config.toml
num_hidden_layers = 13
hidden_size = 384
num_attention_heads = 6
num_key_value_heads = 3
head_dim = 64
intermediate_size = 896
vocab_size = 8192
hidden_act = "swiglu"
norm = "rmsnorm"
norm_place = "pre"
norm_eps = 1e-05
positions = "rope"
rope_theta = 10000.0
rope_fraction = 0.75
qk_norm = false
attn_scale = 0.125
bias = "none"
tie_word_embeddings = false
parallel_block = false
init = "normal"
init_std_qkv = 0.0248
init_std_o = 0.00486
init_std_up = 0.0248
init_std_down = 0.00318
optimizer = "adamw"
learning_rate = 0.00156
beta1 = 0.9
beta2 = 0.95
weight_decay = 0.3
lr_head = 0.00719
warmup_steps = 442
schedule = "wsd"
decay_fraction = 0.849
decay_shape = "linear"
final_lr_fraction = 0.0
batch_tokens = [131072, 262144, 524288, 1048576]
max_seq_len = 2048
doc_mask = true
train_tokens = 1247000000
max_steps = 3041
dataset = "wikipedia_en"
MLP neurons of a small language model. Each row is named by its layer, matrix (gate and up: input weights) and neuron, and shows model dimensions 208-303. Each number is 200 + 30 x the weight over its row's rms, rounded and kept within 0 to 999. A neuron's up and down rows have the sign that makes its largest values positive.
After each neuron's rows, "fires on" lists the tokens most often at its 100 highest values on Wikipedia text that the model never trained on.

L9.gate719,193,207,198,223,162,211,179,169,237,235,284,197,208,214,208,133,166,148,215,221,214,246,242,167,197,228,182,184,196,201,181,180,227,208,217,169,220,168,253,205,256,245,203,215,192,155,192,230,168,196,196,239,210,160,184,210,205,179,225,222,195,172,185,210,239,202,242,193,181,263,244,245,183,205,244,194,206,157,200,164,168,224,168,200,217,162,199,186,214,228,152,241,209,198,144,170
L9.up719,224,181,154,187,192,167,177,196,193,207,196,189,195,150,212,173,198,137,245,197,200,207,238,177,216,227,224,155,198,182,192,197,186,218,219,192,196,237,153,207,176,167,239,166,202,220,211,219,185,222,181,149,196,202,245,126,196,231,249,180,254,252,172,219,226,240,242,197,229,236,185,170,231,158,220,216,142,200,241,170,173,209,259,158,171,189,227,167,230,179,259,246,192,205,179,205
fires on: " and", "4", "6", "-", "5", "7"

L8.gate15,213,241,199,176,230,246,175,218,260,216,189,205,237,198,262,181,183,194,204,162,220,220,206,178,184,222,172,185,152,243,211,156,138,198,208,193,263,202,205,211,249,199,249,232,230,207,200,217,206,198,218,252,234,257,239,174,165,214,168,208,178,243,228,169,187,186,234,211,267,152,187,225,175,203,218,159,234,204,253,170,173,184,180,206,180,174,199,191,183,213,190,189,157,185,216,203
L8.up15,212,185,192,210,219,199,224,249,220,205,199,176,236,252,191,169,224,196,262,167,235,213,190,222,178,182,165,227,212,196,159,211,253,189,228,185,249,163,264,191,182,145,222,179,259,169,210,189,254,179,181,144,236,173,274,203,202,225,237,173,236,252,186,182,211,202,165,217,253,199,214,221,203,201,198,238,195,211,232,174,227,235,179,142,222,223,207,212,195,202,208,180,215,229,183,181
fires on: "in", "l", "z", "v", "t"

L2.gate826,226,225,198,206,201,230,200,194,166,196,174,242,219,192,198,249,177,179,215,240,234,151,156,242,212,177,178,202,170,199,183,262,255,224,176,233,268,206,239,175,175,225,250,153,188,243,238,180,225,203,207,191,208,169,197,193,221,198,169,237,186,237,172,137,156,181,246,204,182,169,204,206,180,204,167,181,244,206,239,232,182,151,232,164,221,206,190,226,211,183,251,214,195,134,203,222
L2.up826,220,189,168,164,217,225,174,214,157,216,163,181,168,177,212,213,152,218,222,178,204,175,208,164,188,239,262,167,207,149,169,216,223,191,169,178,237,220,246,185,161,185,252,224,225,226,218,206,169,259,191,198,251,210,147,246,159,234,189,174,238,277,205,184,168,147,253,215,193,205,260,184,205,164,170,224,187,162,188,219,186,200,207,217,212,146,182,189,191,187,217,198,247,221,232,203
fires on: " at", " •", ":", "bert", " Robert"

L6.gate656,139,159,189,222,189,176,169,215,211,214,254,195,208,222,247,191,266,223,228,161,173,196,203,216,181,150,181,126,159,204,163,187,167,206,189,166,197,195,196,197,224,187,119,217,192,212,211,213,222,184,246,162,212,206,238,180,227,187,205,301,199,199,215,164,218,234,168,261,179,199,190,199,222,239,207,147,164,257,249,179,273,203,198,221,239,215,197,193,191,158,199,172,190,161,147,180
L6.up656,172,191,195,89,195,222,156,207,254,234,225,184,190,243,242,187,183,173,216,164,196,191,241,190,204,196,163,270,181,168,179,219,111,142,210,218,221,188,182,135,197,169,174,185,198,214,168,204,229,130,230,185,143,184,212,245,189,182,173,219,230,162,184,194,238,233,153,203,227,160,192,214,244,170,212,108,203,241,173,186,203,214,148,147,197,228,208,163,260,210,183,193,239,163,192,168
fires on: " as", ".", "-", "–", "0", " to"

L3.gate182,198,176,198,158,137,248,227,190,178,202,208,198,199,174,200,223,166,187,190,170,168,217,183,270,216,168,156,152,238,194,200,140,186,210,228,172,183,187,249,180,227,201,198,260,205,159,196,172,159,246,270,235,237,254,221,239,174,229,248,249,175,204,179,263,213,188,253,206,224,189,228,193,229,163,240,202,292,210,157,165,211,192,209,233,186,162,195,175,233,218,184,177,230,161,207,132
L3.up182,226,191,241,205,183,174,211,238,189,150,187,168,250,186,168,204,187,207,190,241,203,201,234,227,170,240,153,177,161,240,228,248,221,212,236,224,212,163,202,218,208,213,283,236,154,208,220,208,176,194,176,220,273,222,254,202,254,214,195,228,149,186,198,200,230,186,246,166,200,158,194,170,187,183,203,168,239,209,183,196,125,178,189,181,201,194,230,146,247,216,213,136,180,256,162,266
fires on: ","

L8.gate280,238,200,230,169,184,249,219,178,178,187,192,202,166,186,171,227,175,234,229,195,226,188,189,174,267,204,193,190,210,224,168,147,235,246,212,194,181,188,213,179,223,207,213,234,227,171,195,146,167,157,173,201,237,184,176,221,229,193,239,201,183,244,161,263,245,172,196,208,213,168,233,215,160,235,175,207,169,218,249,245,210,197,221,176,154,230,211,205,220,177,220,164,195,232,180,203
L8.up280,209,213,162,178,146,180,228,221,202,188,206,176,217,179,263,191,180,161,221,190,244,212,153,170,226,190,155,160,140,189,181,201,169,200,207,216,157,218,255,206,279,227,254,173,247,232,232,189,167,199,243,202,219,268,248,147,209,198,223,261,136,235,177,163,238,207,189,226,196,214,246,220,200,183,242,209,233,163,218,227,255,184,223,208,202,181,248,250,209,248,229,240,201,170,227,226
fires on: "ut", "om", "un", "n", "as", "er"

L9.gate433,184,134,190,168,191,196,199,195,208,281,165,182,147,181,181,262,200,168,239,190,175,198,221,193,240,206,186,175,189,225,214,172,193,140,161,192,203,228,160,182,208,135,224,249,192,233,203,222,220,224,188,248,249,123,159,189,148,237,212,233,231,309,175,240,225,213,147,194,263,180,236,188,223,236,257,234,163,225,249,238,175,196,195,219,167,221,187,196,227,167,201,193,171,147,189,225
L9.up433,221,195,206,162,180,195,250,199,187,198,167,223,178,258,129,141,200,171,194,215,277,186,277,145,190,214,210,201,233,141,193,208,164,190,197,230,213,279,218,187,172,199,192,198,182,236,171,238,123,236,256,191,260,183,180,212,223,202,183,186,176,235,178,249,156,186,253,221,225,218,173,245,253,207,217,180,256,211,211,176,169,165,238,207,229,161,199,190,169,136,164,203,170,180,171,179
fires on: ".", " o", "id", " as"

L6.gate547,162,200,252,231,206,235,212,259,167,154,145,224,216,209,204,178,187,233,227,141,171,207,204,198,204,158,172,175,167,218,214,184,158,150,198,198,219,206,221,171,208,152,257,191,155,186,265,155,175,181,210,253,264,227,195,258,174,294,227,140,189,223,211,179,237,199,177,219,221,163,195,237,167,177,240,237,257,183,228,240,207,216,232,154,185,205,157,156,243,156,167,206,200,241,233,192
L6.up547,160,226,181,207,233,227,200,185,298,184,149,178,169,151,193,135,154,165,185,162,220,169,186,188,205,186,196,194,159,184,164,211,177,258,182,175,172,219,206,215,241,231,235,231,132,251,196,182,193,207,211,233,196,161,179,186,222,231,219,234,142,180,219,168,234,166,237,224,200,224,209,225,187,180,271,214,219,160,209,185,226,213,193,210,185,204,135,182,196,242,174,246,193,221,205,221
fires on: "P", "D", "M", "C", "I", "R"

L9.gate134,227,212,244,174,181,251,219,215,208,184,234,192,173,188,250,208,169,222,200,181,224,211,147,186,255,117,163,143,230,216,184,195,166,223,210,210,213,205,177,204,183,213,176,223,244,152,196,198,227,202,221,140,212,214,264,185,251,220,238,207,203,219,185,273,180,220,211,177,173,232,170,217,218,213,223,187,223,259,130,176,211,146,189,187,203,205,194,147,248,199,162,203,251,177,167,205
L9.up134,218,171,174,228,221,275,212,149,232,191,278,194,207,187,172,163,209,204,194,194,180,176,155,148,216,127,206,225,171,212,237,231,183,208,208,138,196,177,200,201,211,248,185,214,248,178,207,202,241,131,252,169,170,208,198,200,222,220,215,237,189,196,258,257,182,200,189,197,214,202,141,165,232,206,277,158,218,208,216,155,212,163,225,267,228,239,150,242,156,189,188,172,193,172,199,196
fires on: " =\n\n", " (", ",", " a"

L8.gate303,217,222,189,196,185,257,199,214,200,135,216,243,209,178,207,205,210,232,166,214,161,180,181,183,245,174,233,129,209,194,209,192,223,203,256,248,197,167,187,157,249,166,220,217,187,229,203,189,211,148,246,213,231,180,231,228,218,223,267,161,185,221,259,258,172,228,175,159,180,184,176,167,232,226,222,206,201,207,231,216,228,184,241,215,235,253,272,165,201,207,226,205,200,191,164,207
L8.up303,170,161,203,214,205,212,185,204,189,139,191,178,207,203,159,158,249,239,257,203,242,206,214,192,172,167,197,184,164,217,168,183,178,239,241,234,191,171,305,192,211,255,194,279,214,205,183,163,188,178,176,225,223,160,144,250,200,245,207,209,186,227,175,218,245,236,197,200,197,190,227,214,238,164,201,186,178,204,238,182,213,126,107,192,232,215,242,225,211,237,244,179,191,194,231,256
fires on: "un", "ar", "er", "ub", "ut"

L6.gate456,204,236,275,167,217,252,183,208,252,201,238,159,212,199,177,212,257,206,243,151,175,210,199,188,216,188,153,175,189,192,204,140,147,189,173,156,157,206,205,209,192,184,196,212,217,162,234,187,192,234,203,192,219,223,199,246,175,246,219,164,187,166,255,216,210,193,193,275,228,172,206,216,209,214,191,182,236,232,253,154,211,190,206,215,237,175,191,220,197,193,179,166,212,186,149,167
L6.up456,207,275,233,185,177,220,153,250,175,231,178,163,149,162,160,166,176,201,238,193,221,278,223,206,211,219,111,144,184,181,231,198,190,220,162,189,235,209,219,154,176,174,198,151,173,157,190,229,190,177,223,216,184,183,258,206,228,154,249,243,172,235,232,220,156,172,212,195,202,198,174,194,198,191,195,174,265,223,116,170,201,189,206,144,188,187,228,172,228,215,200,156,201,199,197,166
fires on: " ", "4", "0"

L2.gate464,196,230,204,228,242,222,203,226,174,243,158,223,213,178,171,209,170,176,200,223,208,209,199,209,151,146,184,182,184,168,273,219,196,237,172,207,271,202,158,146,223,248,218,177,218,106,189,170,172,175,246,190,219,250,171,169,158,170,199,205,159,163,194,188,202,193,188,178,204,224,170,178,175,200,181,199,189,176,228,261,212,166,207,162,159,264,162,158,176,222,204,162,198,184,184,212
L2.up464,204,178,124,248,231,168,166,184,207,230,231,169,233,185,176,184,163,200,181,241,164,216,158,218,254,213,183,166,227,209,204,182,165,216,189,171,249,241,165,184,187,240,213,206,189,184,179,201,198,190,177,241,219,202,243,151,153,165,253,256,228,181,165,226,213,135,219,254,283,183,181,172,209,195,225,212,155,196,199,205,197,162,173,176,184,205,151,180,234,196,224,160,255,241,180,189
fires on: " j", " col", " ess", " gra", " sol", " hum"

L8.gate418,174,191,218,241,225,230,206,202,219,205,220,158,192,184,264,201,204,139,188,224,197,221,218,237,201,218,177,231,192,180,224,223,185,183,236,179,226,203,168,237,203,196,166,246,190,236,217,200,270,216,158,225,192,251,226,196,217,162,147,210,189,173,183,194,190,252,188,188,185,251,201,225,217,207,191,175,165,164,116,155,199,190,174,272,233,187,182,209,187,232,239,162,199,254,197,190
L8.up418,214,192,230,187,146,202,241,178,170,263,116,215,107,183,235,203,176,202,217,234,164,162,237,215,173,141,175,144,207,160,214,238,259,172,187,218,206,174,178,220,191,236,153,198,162,228,173,183,193,216,230,155,232,220,214,220,253,191,204,146,214,222,268,220,200,156,174,282,207,213,157,200,209,215,213,172,197,185,214,191,194,244,218,173,213,219,209,180,222,153,193,232,218,220,179,238
fires on: "an", "ac", "ay", "or", "ic", "end"

L6.gate242,196,227,197,242,136,185,206,199,184,207,243,184,237,237,226,195,200,254,180,222,247,180,141,201,258,155,205,212,203,221,186,192,178,194,274,203,209,223,158,256,224,175,144,160,162,217,194,212,228,134,188,146,110,231,197,179,214,204,173,229,142,208,233,183,187,206,207,199,234,240,244,198,217,173,224,124,231,196,186,175,189,214,199,211,233,238,195,260,229,199,231,161,189,132,140,190
L6.up242,269,208,217,213,241,184,120,229,206,206,206,225,142,204,217,170,205,218,191,241,222,151,212,190,239,190,185,188,189,189,219,251,221,143,178,197,188,197,203,213,168,165,226,176,136,248,176,196,232,212,171,205,208,121,179,156,191,165,152,156,214,189,172,181,190,218,198,216,205,247,230,171,277,229,222,146,202,234,181,241,174,176,157,172,182,180,160,250,233,229,203,250,218,207,162,190
fires on: " |", "ale", ",", " (", "-", "ston"

L6.gate482,197,250,237,121,242,202,224,198,150,224,224,208,218,156,174,195,166,243,190,183,206,255,173,227,172,193,179,222,159,193,186,209,194,186,221,208,207,233,135,220,196,234,164,194,218,166,204,223,186,209,281,191,263,243,207,273,162,223,254,207,160,196,168,232,234,163,205,175,238,264,211,199,223,225,199,184,219,206,221,200,189,204,201,229,215,203,222,172,176,179,173,140,172,209,179,192
L6.up482,209,234,192,186,246,187,214,171,139,198,166,213,195,229,229,197,233,196,194,200,163,236,183,196,235,154,253,282,114,220,239,175,202,215,248,166,226,259,155,262,232,202,184,187,195,163,222,210,220,217,232,220,191,226,179,210,172,227,193,120,170,162,160,218,190,260,173,213,217,231,174,193,236,191,186,208,224,219,196,197,217,204,207,170,214,209,183,223,222,185,215,123,200,221,241,230
fires on: "201", "un", "et", "res", "ev", "198"

L3.gate179,203,133,206,244,192,204,197,152,169,208,143,234,194,196,181,192,196,161,212,162,192,197,224,201,202,184,208,185,170,266,180,198,167,190,208,178,235,213,198,179,223,205,159,254,164,169,256,185,175,191,174,202,280,199,208,183,194,199,183,180,218,196,215,181,263,216,231,191,242,170,203,275,180,199,137,213,253,226,189,184,203,167,174,156,206,202,238,153,180,189,182,147,239,163,226,213
L3.up179,168,139,247,267,196,143,184,190,171,152,140,227,190,184,230,211,165,203,201,197,212,199,184,237,190,236,198,198,173,222,147,220,144,187,194,196,212,179,174,213,215,169,181,161,156,171,247,160,196,160,206,187,217,212,175,198,231,163,234,169,166,188,164,154,247,179,158,210,209,173,203,250,177,165,151,229,269,153,151,192,214,229,211,213,207,220,198,214,210,196,183,144,217,195,224,207
fires on: ".", " York", "ography", " Bur"

L2.gate45,183,241,205,214,200,188,193,170,246,188,211,209,164,146,236,178,241,154,162,201,232,174,201,190,105,214,170,167,230,187,193,261,208,202,226,179,215,231,277,164,206,223,244,177,197,212,213,199,178,183,158,215,202,234,201,208,150,267,180,226,210,248,157,208,208,209,235,198,230,195,196,226,234,199,193,178,164,263,223,239,217,172,236,205,298,168,188,196,196,235,215,156,179,192,191,196
L2.up45,179,215,174,209,218,182,195,187,203,191,182,187,190,178,209,188,175,176,214,132,214,240,149,178,163,193,194,243,231,186,290,221,189,210,176,205,191,195,207,199,238,246,162,183,162,167,202,206,208,209,198,180,171,227,206,161,174,203,184,235,192,170,188,269,213,238,129,168,189,280,234,275,186,209,217,195,228,212,205,214,157,219,148,224,202,179,145,186,218,155,202,171,221,251,201,283
fires on: " where", " what", " how", " keep", "ither", " calling"

L2.gate526,228,182,173,253,172,131,238,208,161,213,289,208,251,203,221,204,224,177,214,157,257,163,181,232,217,187,153,163,196,246,175,192,196,248,180,168,183,215,184,226,212,192,197,126,225,224,237,232,181,202,202,197,230,186,164,254,158,209,185,194,240,183,236,175,242,160,207,183,246,155,204,226,193,236,146,254,182,231,193,199,219,192,197,163,215,220,187,211,187,203,210,201,168,175,209,202
L2.up526,218,139,210,218,209,219,243,204,264,183,180,227,206,179,206,187,225,209,207,185,201,214,234,191,194,182,219,212,131,198,217,202,143,224,217,184,203,164,122,201,229,194,135,220,209,133,205,178,167,168,202,203,164,184,166,174,161,220,239,155,236,189,200,195,221,259,212,220,214,245,150,202,176,199,209,212,204,205,263,227,113,231,210,236,179,216,194,195,210,185,252,180,220,223,188,191
fires on: "190", " st", "187", "188", "180", "189"

L9.gate546,172,221,206,178,178,178,205,202,216,204,226,229,230,187,201,158,229,168,263,189,203,187,188,185,182,177,239,183,199,207,179,242,226,213,287,220,196,229,173,189,219,248,171,197,247,222,174,236,215,180,250,203,209,203,190,211,211,206,167,201,171,197,152,233,183,201,228,155,208,230,163,233,169,199,175,146,189,193,217,179,215,132,221,232,210,215,229,230,161,203,128,186,186,202,171,180
L9.up546,193,219,184,237,186,230,185,198,230,247,147,215,207,220,215,168,238,259,216,159,187,205,240,249,230,192,216,175,223,159,258,179,221,184,232,210,173,219,216,196,191,183,182,224,191,210,198,196,175,193,206,249,207,186,206,188,181,275,234,264,199,191,234,200,202,236,236,213,217,251,200,188,203,245,224,231,214,145,169,164,179,210,162,228,231,143,191,190,190,185,160,194,242,205,229,185
fires on: " ", " by", " of", "200", "-"

L8.gate261,197,187,244,175,171,235,202,206,175,226,219,245,256,231,172,240,250,167,203,200,152,215,211,166,205,167,169,223,163,188,193,214,171,156,232,182,238,228,168,215,218,212,210,227,263,158,209,224,211,158,233,209,208,191,161,267,155,223,228,199,160,210,185,218,231,198,167,202,154,205,216,212,217,225,155,182,299,192,217,220,202,172,211,206,255,188,189,182,257,231,169,228,205,209,226,121
L8.up261,259,256,197,160,183,232,206,195,148,150,209,124,205,222,232,192,235,238,246,218,222,189,167,189,190,232,208,236,218,164,199,174,170,206,179,204,251,163,212,195,199,151,210,188,236,189,173,189,206,197,168,188,230,171,221,214,163,176,192,217,195,271,218,212,209,192,167,205,157,175,173,238,207,202,176,189,219,242,213,193,186,217,200,206,192,285,196,148,184,175,179,194,226,194,164,222
fires on: " |", " also", "ly", "born", " was"

L2.gate10,254,180,233,175,235,240,209,204,227,209,155,192,171,221,203,193,233,196,175,205,209,165,234,196,163,185,162,200,190,194,180,218,212,239,165,178,233,185,180,181,197,156,235,196,202,204,210,163,211,190,178,262,171,200,188,205,210,170,163,206,193,235,232,261,183,183,182,224,174,213,215,183,187,200,146,273,201,165,166,263,192,198,142,190,216,191,167,189,232,202,248,249,153,196,192,188
L2.up10,189,208,182,199,221,166,220,155,171,198,223,197,162,187,207,203,226,243,197,189,171,173,148,210,180,229,137,191,210,183,251,114,219,186,156,127,209,259,210,178,246,128,248,244,170,193,196,175,190,138,122,202,177,269,221,211,224,241,228,173,187,211,236,165,205,234,240,210,174,240,201,189,221,188,148,215,271,212,165,224,159,203,168,224,199,203,190,222,179,216,209,190,236,263,183,164
fires on: "0", "1", "wich"

L9.gate73,178,180,201,167,159,223,187,185,205,219,204,229,198,225,220,181,180,151,226,206,228,208,165,224,243,212,155,182,221,189,166,196,184,153,212,190,177,174,206,169,161,222,225,185,179,245,205,150,213,190,197,253,180,219,198,206,214,198,212,240,174,165,197,250,218,214,187,217,180,241,241,162,246,201,202,195,218,179,274,195,183,186,238,169,242,179,186,167,250,242,193,199,187,213,206,215
L9.up73,181,253,196,235,196,204,217,200,156,206,189,215,164,187,251,207,181,168,201,149,193,209,205,216,200,195,196,259,226,222,204,212,221,229,213,173,178,160,177,236,197,254,271,252,192,239,244,183,147,203,178,189,209,218,221,166,196,197,231,211,238,215,193,200,171,188,213,268,156,248,247,179,235,177,197,181,173,191,193,226,146,163,224,229,188,123,205,180,233,203,245,218,259,232,177,205
fires on: ",", " and", "b"

L9.gate75,230,238,229,184,180,231,229,210,214,211,218,181,265,202,187,202,191,151,207,221,183,228,200,220,208,234,107,215,174,235,153,209,145,200,213,177,261,177,178,198,171,192,165,256,204,218,198,193,136,251,229,199,200,230,215,226,157,268,201,178,203,191,168,206,233,202,169,211,166,238,218,169,185,198,163,214,220,234,215,180,200,221,188,184,219,190,205,210,171,210,221,146,206,238,204,205
L9.up75,230,283,244,243,228,210,252,172,211,184,236,163,211,169,205,261,156,181,227,221,189,225,134,240,145,227,182,192,199,204,237,202,155,207,191,233,202,203,169,203,210,169,198,204,217,206,191,217,152,256,198,257,210,244,190,163,178,228,207,222,244,217,227,227,203,172,213,232,207,191,175,220,223,208,184,187,234,228,183,195,188,180,188,227,238,169,190,174,145,182,195,211,218,185,227,194
fires on: " |", ";"

L4.gate83,214,202,141,202,179,205,156,163,258,252,191,243,198,250,156,210,174,154,210,231,149,172,256,156,195,216,219,159,220,166,231,203,212,249,172,270,210,189,248,231,212,176,187,268,177,212,221,128,220,173,205,224,195,229,211,205,245,169,207,177,217,183,212,157,130,217,191,239,188,260,233,214,269,165,203,212,261,226,157,226,239,203,151,157,202,179,217,202,272,238,197,172,133,211,192,215
L4.up83,190,211,171,268,192,229,224,212,165,201,154,203,196,161,234,241,206,207,213,212,223,203,183,215,224,204,153,208,201,228,188,154,202,199,199,179,184,192,193,206,158,225,187,231,137,183,215,247,277,212,165,174,140,148,218,250,224,201,178,178,218,237,236,189,191,247,221,224,228,196,218,220,168,230,206,191,211,232,200,197,174,177,176,224,185,217,200,169,180,207,217,232,243,162,161,165
fires on: "a", "2", "1", "ian", "0", "ia"

L9.gate311,229,238,192,227,184,182,217,166,232,187,228,208,274,219,199,217,239,183,200,236,215,209,143,213,233,168,165,220,197,210,153,245,237,219,236,198,161,211,228,204,194,190,210,203,239,199,210,249,174,193,204,197,200,206,235,300,229,242,128,233,187,185,206,211,180,238,188,175,221,188,188,187,179,141,178,188,208,226,197,250,224,236,193,192,204,210,177,199,187,259,163,150,224,168,225,228
L9.up311,202,228,203,225,239,195,180,160,237,200,179,223,210,227,184,179,215,173,179,240,261,178,194,255,238,254,197,215,195,189,225,247,243,166,289,186,188,198,203,185,173,212,252,193,177,241,184,221,217,232,192,245,216,163,218,173,219,203,243,251,197,241,254,196,206,203,253,208,189,171,228,163,125,176,218,197,236,202,127,244,181,150,218,180,188,162,178,212,232,202,189,238,242,157,120,193
fires on: " of", " •", " medal", "ad", " |", "-"

L3.gate522,165,171,211,197,209,178,216,151,215,191,209,203,204,181,137,140,209,177,175,137,216,181,187,215,171,139,168,171,217,177,241,183,178,210,220,239,190,188,141,227,233,202,142,172,147,220,218,228,172,212,198,139,212,204,189,189,238,225,234,127,216,222,199,232,228,185,248,202,221,222,256,193,201,212,241,197,174,209,147,152,181,234,187,225,215,184,242,191,216,198,176,223,173,131,153,152
L3.up522,173,154,219,184,223,194,191,211,205,174,233,210,191,197,172,151,208,172,188,119,174,188,211,237,193,130,194,193,230,183,218,211,185,204,220,236,159,188,173,178,181,240,163,218,181,248,221,198,179,200,164,141,190,200,229,175,226,229,234,143,181,190,193,186,249,188,216,188,206,240,224,121,180,232,217,217,172,209,178,181,176,238,232,229,188,172,219,208,175,235,202,189,207,222,200,162
fires on: " United", "ides", " feed", " across", "ies"

L4.gate842,250,203,232,235,255,199,166,195,177,230,223,192,237,147,189,193,188,227,170,205,217,212,211,227,235,219,219,244,226,179,297,202,212,179,204,246,221,218,230,198,226,193,230,137,205,252,155,165,197,179,170,166,215,148,249,125,182,147,203,204,204,121,197,185,211,181,239,154,260,149,151,240,173,233,215,187,203,192,243,208,207,197,212,201,259,199,176,237,262,236,187,227,219,193,165,234
L4.up842,184,229,201,230,184,202,282,232,159,220,227,166,231,177,188,202,197,240,223,176,188,189,141,203,172,168,243,192,224,178,257,252,131,221,219,162,224,214,235,174,203,209,203,150,205,168,176,211,231,181,172,192,199,218,201,185,257,135,236,209,161,219,204,200,217,205,147,185,212,221,157,221,137,229,221,194,214,167,194,191,205,216,175,181,195,187,213,189,258,188,197,234,182,223,151,257
fires on: "iz", " gu", " Al", " Z", " self", " ind"

L4.gate98,221,204,209,249,258,266,204,210,209,223,256,231,157,210,239,218,187,206,238,187,244,223,161,212,212,201,203,199,228,185,214,210,186,214,227,230,263,216,212,218,143,242,202,173,227,188,213,208,173,220,191,196,222,195,220,135,169,237,177,200,213,229,239,179,222,231,208,163,255,191,178,184,239,185,161,209,187,188,207,203,262,157,230,180,232,183,188,193,190,231,165,204,226,194,217,137
L4.up98,200,202,173,150,215,215,188,210,227,199,208,248,185,154,177,222,204,163,227,205,234,207,223,209,188,204,193,199,172,173,200,194,188,164,167,230,196,206,260,178,156,269,172,171,239,201,178,212,157,198,192,211,180,224,205,191,198,190,205,222,127,177,163,250,198,192,162,189,225,215,203,179,198,219,253,167,228,172,177,177,173,199,189,193,159,192,199,164,202,192,188,211,150,232,258,189
fires on: "0", " sim"

L4.gate116,202,234,238,261,185,223,242,182,199,209,203,278,149,202,198,273,224,222,186,227,188,194,184,178,163,195,153,177,177,180,233,170,191,223,205,204,211,196,184,222,186,250,185,207,201,175,192,128,172,210,215,177,185,205,158,231,220,217,186,172,222,190,174,209,181,187,210,253,233,206,209,199,173,224,158,192,160,170,222,236,210,244,186,219,245,195,181,191,235,250,213,195,249,238,225,180
L4.up116,240,222,162,217,198,244,177,243,248,184,206,214,245,202,198,206,232,132,170,234,210,211,271,171,249,217,167,174,210,241,185,185,285,121,183,197,214,196,169,145,177,204,215,175,212,185,164,165,141,155,203,234,180,177,199,203,226,206,277,260,139,193,196,144,179,196,193,212,175,145,138,136,227,191,258,246,180,204,181,184,166,186,206,225,192,197,190,212,235,210,196,215,148,218,206,163
fires on: " |", "0", "1", "2", " career"

L6.gate389,266,212,182,206,237,203,213,200,211,208,219,203,204,224,203,164,192,212,166,196,225,162,164,235,193,190,211,164,188,215,175,221,207,226,166,136,202,226,200,170,136,245,215,215,161,220,233,203,211,195,205,201,205,211,179,194,225,166,204,203,193,168,194,180,257,179,216,147,204,179,204,176,240,204,163,227,155,151,238,217,164,128,177,178,173,216,250,195,196,232,163,184,196,227,202,200
L6.up389,209,175,205,186,189,212,244,213,232,202,130,184,174,200,233,166,219,177,170,210,202,173,218,201,229,175,232,158,221,201,202,255,270,222,198,189,157,188,195,191,164,195,250,225,179,248,179,231,167,208,238,183,225,166,194,173,223,203,225,141,269,233,204,206,214,132,202,171,190,135,177,195,212,177,130,243,121,182,153,171,182,206,170,185,189,175,224,119,207,227,228,190,213,265,201,237
fires on: "ost", "}", "ing", "1", " increase", "ub"

L3.gate342,171,224,151,221,234,177,200,210,172,197,149,182,182,235,176,233,189,181,210,232,249,159,215,182,201,187,196,199,213,217,205,179,188,259,239,167,248,207,228,196,161,240,202,198,226,211,213,202,232,156,162,224,214,183,189,193,164,237,198,240,219,198,235,136,153,203,211,235,167,248,165,201,231,188,214,110,201,227,204,203,225,250,176,231,219,239,145,187,214,220,222,147,207,176,172,225
L3.up342,173,201,216,265,200,197,198,191,179,189,199,211,230,170,221,247,201,253,193,237,243,181,208,219,226,227,221,209,230,234,214,179,212,224,248,122,225,178,250,172,197,186,252,135,185,185,226,252,212,190,211,210,197,170,206,168,169,159,203,203,194,190,226,181,194,201,167,253,184,170,187,224,219,232,182,192,191,222,247,298,186,200,158,237,212,239,142,188,210,223,143,222,196,135,166,210
fires on: " o", " have", " br", " cor", " ad", " e"

L6.gate202,247,222,208,238,198,199,183,214,216,236,240,199,156,198,212,190,229,200,203,207,197,183,192,212,175,210,211,142,221,243,174,162,198,198,206,164,266,195,179,171,220,219,203,202,190,202,214,221,172,242,217,177,195,248,200,209,195,246,210,170,148,165,207,212,199,161,210,180,204,188,165,149,214,205,166,242,180,190,208,182,209,250,217,154,211,185,217,146,191,222,220,176,248,182,205,265
L6.up202,189,201,211,180,209,202,200,214,221,223,167,140,170,181,209,192,185,212,254,217,209,165,232,172,244,168,199,193,213,206,150,223,190,91,211,185,181,167,217,156,187,214,233,249,230,196,170,198,202,178,214,241,200,198,226,180,184,224,191,209,235,161,186,215,185,166,181,150,204,226,177,211,190,209,265,226,150,192,164,184,209,187,231,194,185,240,140,214,170,226,300,241,200,203,202,222
fires on: "1", " since", "ical", "0", "2", "}"